Weights of a small transformer language model: attention and MLP in parallel, 903M tokens.
MLP neurons of a small language model. Each row is named by its layer, matrix (gate and up: input weights) and neuron, and shows model dimensions 112-207. Each number is 128 + 24 x the weight over its row's rms, rounded and kept within 0 to 255. Numbers have three digits each. A neuron's up and down rows have the sign that makes its largest values positive.
Before each neuron's rows, "fires on" lists the tokens most often at its 100 highest values on Wikipedia text that the model never trained on. A number after a token or word is its count.

fires on: "ing" 17, " |" 17, "ed" 12, "iti" 6, " to" 6, "o" 5
L4.gate458:149126128121132141104067117148171110146080161117144121167087118093121141096137134148120142125115172129104113137130119110156107129134160135126080110144102127128115107095126111095147153082135132153097107119108161153159062154111154130086155095130174156158109124116124139105198120098116068124
L4.up458:156178114162117169125085102117155124103101174145112102119115146115125131147104146153154136119085174161128138115129139097119099087148166116127139115093104120121118081142106116125140155111111122157120149111146128160081106129130137128081126144123144137132112138109120089185124126099140179109

fires on: "," 56, "s" 10, " when" 7
L3.gate627:128145164130129152123117173128129131087127107129181126160111115110121093156109178109109146162110148129132144121111109142153102058128146122147164085157085134097171141165104166131169123140156131143161162135141135154158122117078146168157167141103155126111150145113108129122119120134098119110
L3.up627:179112128152149134073169146157122208092135148157104080129141111170124122162159115106131149143113130105084171097152142135133123136119139159110145128129142095082175152159115162132123108118123149102184145094097096135149137117124104125119179124098125157138112121152111124119113140144096128141

fires on: "-" 23, "ing" 11, "e" 7, "ation" 5, "it" 5
L3.gate105:157089130191120175149124127118104169158102108117109138160131131139106098112090141150140183090129140107078105118121119127137122162100109134145113171148103125118149163111117139162131142115151129128109116085077121130127173102137143143112087148132152077114145150144123103116166146146096096127
L3.up105:160142153109121146139130144105149117145167090140108135093066101086121160129059148100108097141136138132150134135121134139122154143067174131100180091141120118076090132131151135092148084116108134147134108144127121131152097127083124114138122133129151125138123146116126145082115124117142125164

fires on: "3" 44, "8" 20, "5" 11, "0" 10, "hal" 8, "ra" 4
L3.gate279:126117116149151129175135133142146121126122118134154128144126078092135122130166148127132135124123110077122122133090167132131138149136143115108152124182100179125156105092084149146141092173151172128110155126084126118139125108120129127164114146099109097156116175119103088118132158146155105149
L3.up279:106105116130126140111152150075111129086129126144124159122139096151122143140121082155120109145146119080106149142103150167100095130126160118132149114128117113157154150079098108122129127126134153153091169126122141152084119161132170136126085166120116107154105107126124131123085144141165061118

fires on: "0" 30, "il" 22, "1" 12, "q" 4
L3.gate237:168124129138088122150096148140082128106112107158134188097134103111144091111127158149124137150132125127156079139136145169141159126088161091101145068090124134134131104140108162164113132113156112071089154111102121105148132126074142123127160161125136143100125101133136115139107095093160136147
L3.up237:129080115130162124151117103113131119101120129146142123092141128171120139116064130148159129109109108107134115172185130106144123140138144106082138100124125119146138102121109113095103116131122120145104143114089162137115138113152152172106182129166133133159141132139136122139149132129125107167

fires on: "==" 21, " after" 19, "s" 5, " while" 5, "ing" 5
L7.gate766:120128110087120154122103131095111132116113117095137095119145129145157095113134110107105104118113151168146137107173115193144119146116105139176113116133118126139141161082117077140096158135154103152121157117112158135134065117101162139113125148153121117145068108122151144138118113105132117130
L7.up766:135130091156087085172108106103129163137099108152110100160093158150188156110155138162158160141096125146115131139107113144121151099117092142092144103134140080143124148146177101118114150152127166102174154155149206143139114127111117136115126130106087138133090132109112156171108116113089095126

fires on: "d" 26, " Cup" 24, "ation" 14, "ed" 6, " Award" 6, "s" 4
L2.gate21:142171170102174117094144098140058170123151115105151103122159116144125101166132129125132130136116156112086130113093141160142136129127147117143100161115174090156095141149158147129120126101106055176124119134138090151146146108174114106141087093156142148138088129127125130136141097104095171110
L2.up21:126151181104139111142131095151115141139120111073134107133149128148166163129137129131114136138126135122122136117129115163132145124144124142129124175163135170146070120136130166139122126099128079165097131143136088137127127117124139089133097129133131172144098106128062111117115138098103187162

fires on: " in" 45, " of" 16, " on" 15, "(" 5, " to" 5
L6.gate591:084129154142120120173157103126128149144126131139123117089135139097125130113181119116131142130128124130147131095090175150123149185106148118142139141177099148103118129140142187129139104119117137140083142184120117152136107164128120110151119127157116153131124138089117114106155116133126169156
L6.up591:111081165147159110097103122130143169131107161080113137101088112107138131137087156111148121106144147134093133131124116127090164164121122129133094149115112106140114153124116114130136124090118094154142112143115166116114119163168164150091151163144139121132135146135104135106107083122103121146

fires on: "-" 22, "im" 22, "n" 8, "en" 6, "st" 5, "est" 5
L4.gate328:147098121128125137096119144066144081124184119124121139159089159123161132186091102197147107129147165143126122160114116104125099183105143107136143122127084127152103111108142146163175133117107111129076109119146097158137128106138104115141125137115154168073121144091146132132125115145074095113
L4.up328:119141107145139166168129127146103154154112133078105160119167111122164082151084120143112129131100138103147153105112156106151121087160095146150119099128109123105137167139099157108099121079136144093086102118131146095139094134148142114118098158139193108149136143088083138133095161141139131137

fires on: "s" 15, " science" 10, "ology" 8, "ich" 7, "in" 6, "exp" 6
L2.gate387:125115105153116178141184147091199111126114164157150105129120133148179109129086132133130145146144148153120106112139163159149096124117125131146146122108123153116102120134119148192146153180171117135112099139121100143117186139146114151144130149099129103126148177134113090102151114103140094189
L2.up387:125116133116194158208143117151170134097119153148109130115094131084141148083126160123161137182173118097143170126123102101150121113119126131112102089135141172126142144132149174149113133167149144122108097145138131143123115118115092132101120137080159143126140150128123162123130142120175158153

fires on: "y" 24, "on" 12, "o" 10, "ot" 9
L4.gate509:108152117115147110158137131102146085129140107134160120135156128107113118099143143072155161123134130142115114122115136156179129151131148118101079138129133110122140118130153110092120135106159109122093141163148091110105145095088142164119107153115114172134111152113089132061082117102092128167
L4.up509:141156110181117134132113108158114162120121096118135171127097180178143147127134137143124115110126131143135116118145159151147129074125133149134171118173125106158138113116143156134128166136134152143091113166149131156106148103085155139146152110171100167136132095112111142109123106097134121078

fires on: "ed" 15, "g" 11, "k" 10, "mic" 8, "n" 8, "d" 5
L2.gate461:104066148136137129156118112123075130138125099147136154106161145125137144129156145132131111167096088120110101113109095140165174127147125117137140136123135126173113172115125174124142095145101114149140115134136187119166108143173157155149118109171153137124098099141167112123121125105095154153
L2.up461:161185114108132130084111115112105192138143115077123135131142128136116105122134081127116182123151101138130138140109075148102162121182160131086129127088099124151106094117090095128123118098106084119125171119143107116106129113173149132144146127153134114097164111160118127147101133103149130130

fires on: "in" 22, "at" 8, "ee" 7, "ed" 7, " area" 7
L2.gate473:105128150133149114115167168171130106129122065129136077153153092135169137158118151193169120141159137129130139162162141090126127154133123149126129154104114140125140153088170160127107139120146141127125137114181148128114082119077150161160126148041145127115076140154078126103100150129131130109
L2.up473:131104132124121143133143124152121162107142113097115115125130125159128113129151122192128143126121112115112095113180099097112187114128135105110102153063115177145087175105153149139123153102109100142149131127153115122099124156107118128134110178081103152148120098130076109122114116090120171103

fires on: "s" 33, "ing" 7, "==" 7, "es" 5, " has" 4, " are" 4
L7.gate676:101118159135099148145077118144085121115117121137140129080125106117165094113097089128100120120118114133126134116102088117098084074114094108119123127136067170094153118099110107121150135161153074122130127120124149140120090168132114114137127128167142162121150128140155088133116140115166151132
L7.up676:125132155127117154140122121129115091120122108130143129082148122116120100129114102135110091124095123110139156120094099150141107110146133125104176112128151104107139109114095130138125105099138125193161147116148154120174123122114154103113124088155145089165080109148140160102119096107136135118

fires on: "s" 42, "t" 13, "ra" 5
L4.gate361:104112133137159145164141134106116116116121093106127099160158137137141126067133110114110079130109125149157118132119105159124130116146127115083119096149133139125121166124150107108153152138140156133119129142074099149137117121178127100170134143109131136077130174105140152134157131149102132105
L4.up361:136107148142105127155166167083134111171134114178134136099154165101123117068142130152119112117132163103167092117084103149111171138112087111096160122118118111110110146128162113108086157130117134156125133142105123140130146126165120116122116129141151140176121149135133133168204141158100165134

fires on: "s" 32, "==" 19, "le" 10, "me" 7, "ri" 5
L2.gate523:068097133123166109183103139146142147095084110170136121139128103139175139141143122142149113145095150143139150104139129120102077094112092110118102119103134138103127123089127128133140116163136141125045163141103152129121130148116113131094114131099099168133129102121127141111122083161113129155
L2.up523:111074127172163123150129137119158094147114101148172128104107169138144154128148140142147144144115084124139092135116132104144107142144122136101134091148122060119135121092145092135120099141136147156132176156131159135142132121150137128098079102140068105173130169113129100144073136108102165111

fires on: "tr" 12, "fr" 12, " Dr" 12, "dr" 10, "cr" 10
L2.gate105:154111133114088128160162159105121084139155088103140165143127150124141120135110094129114107151148154113111090168100106131126147131114145107143132115136097154133137113124080124124084126136143177085116162163094093114102081078134124129109139105115168070122140115166111169143153128129134108111
L2.up105:167142138140114099177152178108106095138135108110149138145124138131152092128109106096119155126136157118109089130104097108120139116112152102137127138149103154126102081142139157105110119131122165137154134166115100126115129128149155122109149133083130078116126129141108169122133077115133102142

fires on: "," 97
L3.gate166:126123129131119122112141103161166124127122117132169167112100123109129091142116125151137128141082127144095160111114166096133118106136094122101135100140065121125156131177116118106105153102138110124127142137142153136163131147138135163145138123134106148163136142132090116141133145145124144145
L3.up166:184137139131143114091131127151121104127109086109081123141109125141165169136139122100084125118159114121142130110141122172122138158138108128130140128150170074121119128166133148111158129154155159102140151139177102123126144129127139130148157142126171146136083139130133123117124158118134090161

fires on: " Her" 17, "s" 13, "mar" 12, "ra" 8, "age" 7, "leg" 6
L2.gate176:120167093121111123144113135120136139151086103125088091156172115109164132099150141147173123108116133130136086114112110136123136141078131148086102104127140110120097175136183107182100180139140120119132104125121147112148098144132065120135125177186157155139149082115161154171142093162154100098
L2.up176:099123165134132169128130101142168116134116104158126135097142102143106121119119119103105147106160150104141128109084121148136152149111113118144141100101168119158095137146153107130078158120140132120163140108168112118113113128155101103159093119155119139133091125079122135152128154122182110144

fires on: "0" 36, "5" 8, "th" 6, "3" 6, "." 5, "2" 4
L3.gate63:164126087088141124154123161115103104163121171074123102168156096126151114143102103095127149132095134063107085077090106139174139144147136151107132123125148139085152145105103096106141105130138065192144107125138101141121139085142103100177104125137122091122134114135130099113141134113126108129
L3.up63:145076152139129136096124160148111137113136168156150154109159129129151166124118123126131149148090112103110110150100142112156128141152158130152113133150060134123144131138115101108120134132143116145124074103090129177125113132179146089105119141101106102112172133138156127112132123146124088141

fires on: "'" 37, "ing" 9, " (" 6, "s" 4
L7.gate656:094137148103171107104101150140112144090072082126137122114119172154075132147083152118165127108085083100139148122090086136159107108121138158140104161124162162134174174118124128108161132128095097144128118135106111160171138087119126178103148110169162122120137114132146125150122148123163144112
L7.up656:141106112075154129075126143127144148149147148154117114112130149172145146104146122111139111181095160074127125136152093110164121139120089197113170109144145142127149121106121151130127139125150144143109089129121171140115107093129123136169136146116136177088098139103115137144128124105126131157

fires on: " of" 19, "a" 12, " to" 11, "-" 8, "o" 6
L4.gate425:131174116114101130151132112105133160155131113137184104133084090114136117128133140095159117130167172085123141157107159127149106151137175103194126146109118153175137122145128132119100158137145141160114137138120119106171185158115149178161145096118140155132131121083103113083103127095138148176
L4.up425:101123133090144173139140158112105130129142151094152141073134153121152100115143126168166120125168152114120154147139104131171138116124108147143093184129141120113114145158103110135124162106148096138114110156146146093100141145151087107102105128122130106135158144152134094170111098127128113100

fires on: "\"" 46, "-" 8, " as" 5, "." 5, "st" 5, " later" 4
L7.gate28:146101152100101113095131154157128151170158133129164084151109120144093099153096152093112111134121155165116141113134142084124116128080125112104134075116105163138107126087117142099121145129182142102103107157135133137128145119099112147136103123146152171146118121103162129108113138160101128077
L7.up28:091100129094128140134124129089122113139134094106105138149149109070122111131128158133127151120138091094117130129098125121131145098162120126128101096061150094137072130145106093083148150075123102158118087136130118120121148150160083125088104147156158098142175105143099162094135129096100152143

fires on: " one" 14, "ed" 13, " each" 10, "one" 6, "ing" 6, " get" 5
L3.gate257:186136100152141154137091146109160138140095158140122119123164074164155086084132140097145156113091129165140068093159122115141129157136128137096116139121083135121101173123114104124096133163112151142178101105101174126146126150153135122127147119159154088145131064127120126122171114114133085111
L3.up257:160113106163125155118077098119146155088121118118098096085141145130076088133114131140118110111146121140120148090137119099145097107124113163108138144122119129111125147110108157106098126129126113133137124125121137172123140153109104113169109173107120096118149123132103147185128150132122092094

fires on: "-" 21, "or" 13, "it" 10, "al" 6, "ter" 5, "tern" 4
L6.gate462:132099166136118117119147128152132141110106101140169089148123139144134085053103166145143193094112145137112169138130123120099138152086150123128155144159097152104134091111174158108119130151142110146172162126107129139132158131147119125114122155075161140103099141157161139130090133083106092121
L6.up462:126148143165116099147144128169134136154120133133077114111131102140112148108096115117145108150149128120120169097105145125108125148141143149139144084172181143134165138121127061135120122097103118138112130102118139140130110121126138127123129080104134117108116195166149141111123098160094133153

fires on: "'" 64, "’" 7, " now" 4
L7.gate795:138132128098150147120092123187075130127114119146151169147150146139144121140166145107181116173147117128124113096138157161177108128105144133089140061138110151109124125136162072139164136085145155133119082125061108132123157121162075119109151127129146128161105124108162119093097146152141148161
L7.up795:141122133134128067118100139110137104103111171126069131095114141138137148101098139118141129126100143111134136121157078145142138157103159130089171206133165135146132149115129173127160118083136125147112088138137116140143135089106180149167116115114127144092133110157135107142124131148100107146

fires on: "s" 30, "ing" 17, " any" 10, " Gra" 4, "-" 4
L3.gate553:151157142145158142124106147155133099148100125104147146134100160113093128052089115126136154086117151142095087105099110122113117117100130106174103106090122124131114132147116137165126140060180142132109136126129076137148145145142125159153116136112114097098118126105124122112165121130086112149
L3.up553:125133121136135137132076124126122091152134178102145119104149097101134124115155134074066117100171147144179118158151144114146116111130167113149134119110146113149107220128124098133122137131126147142143130144147138123134096115122145104166121140138120130122142131150184128164131159124110107112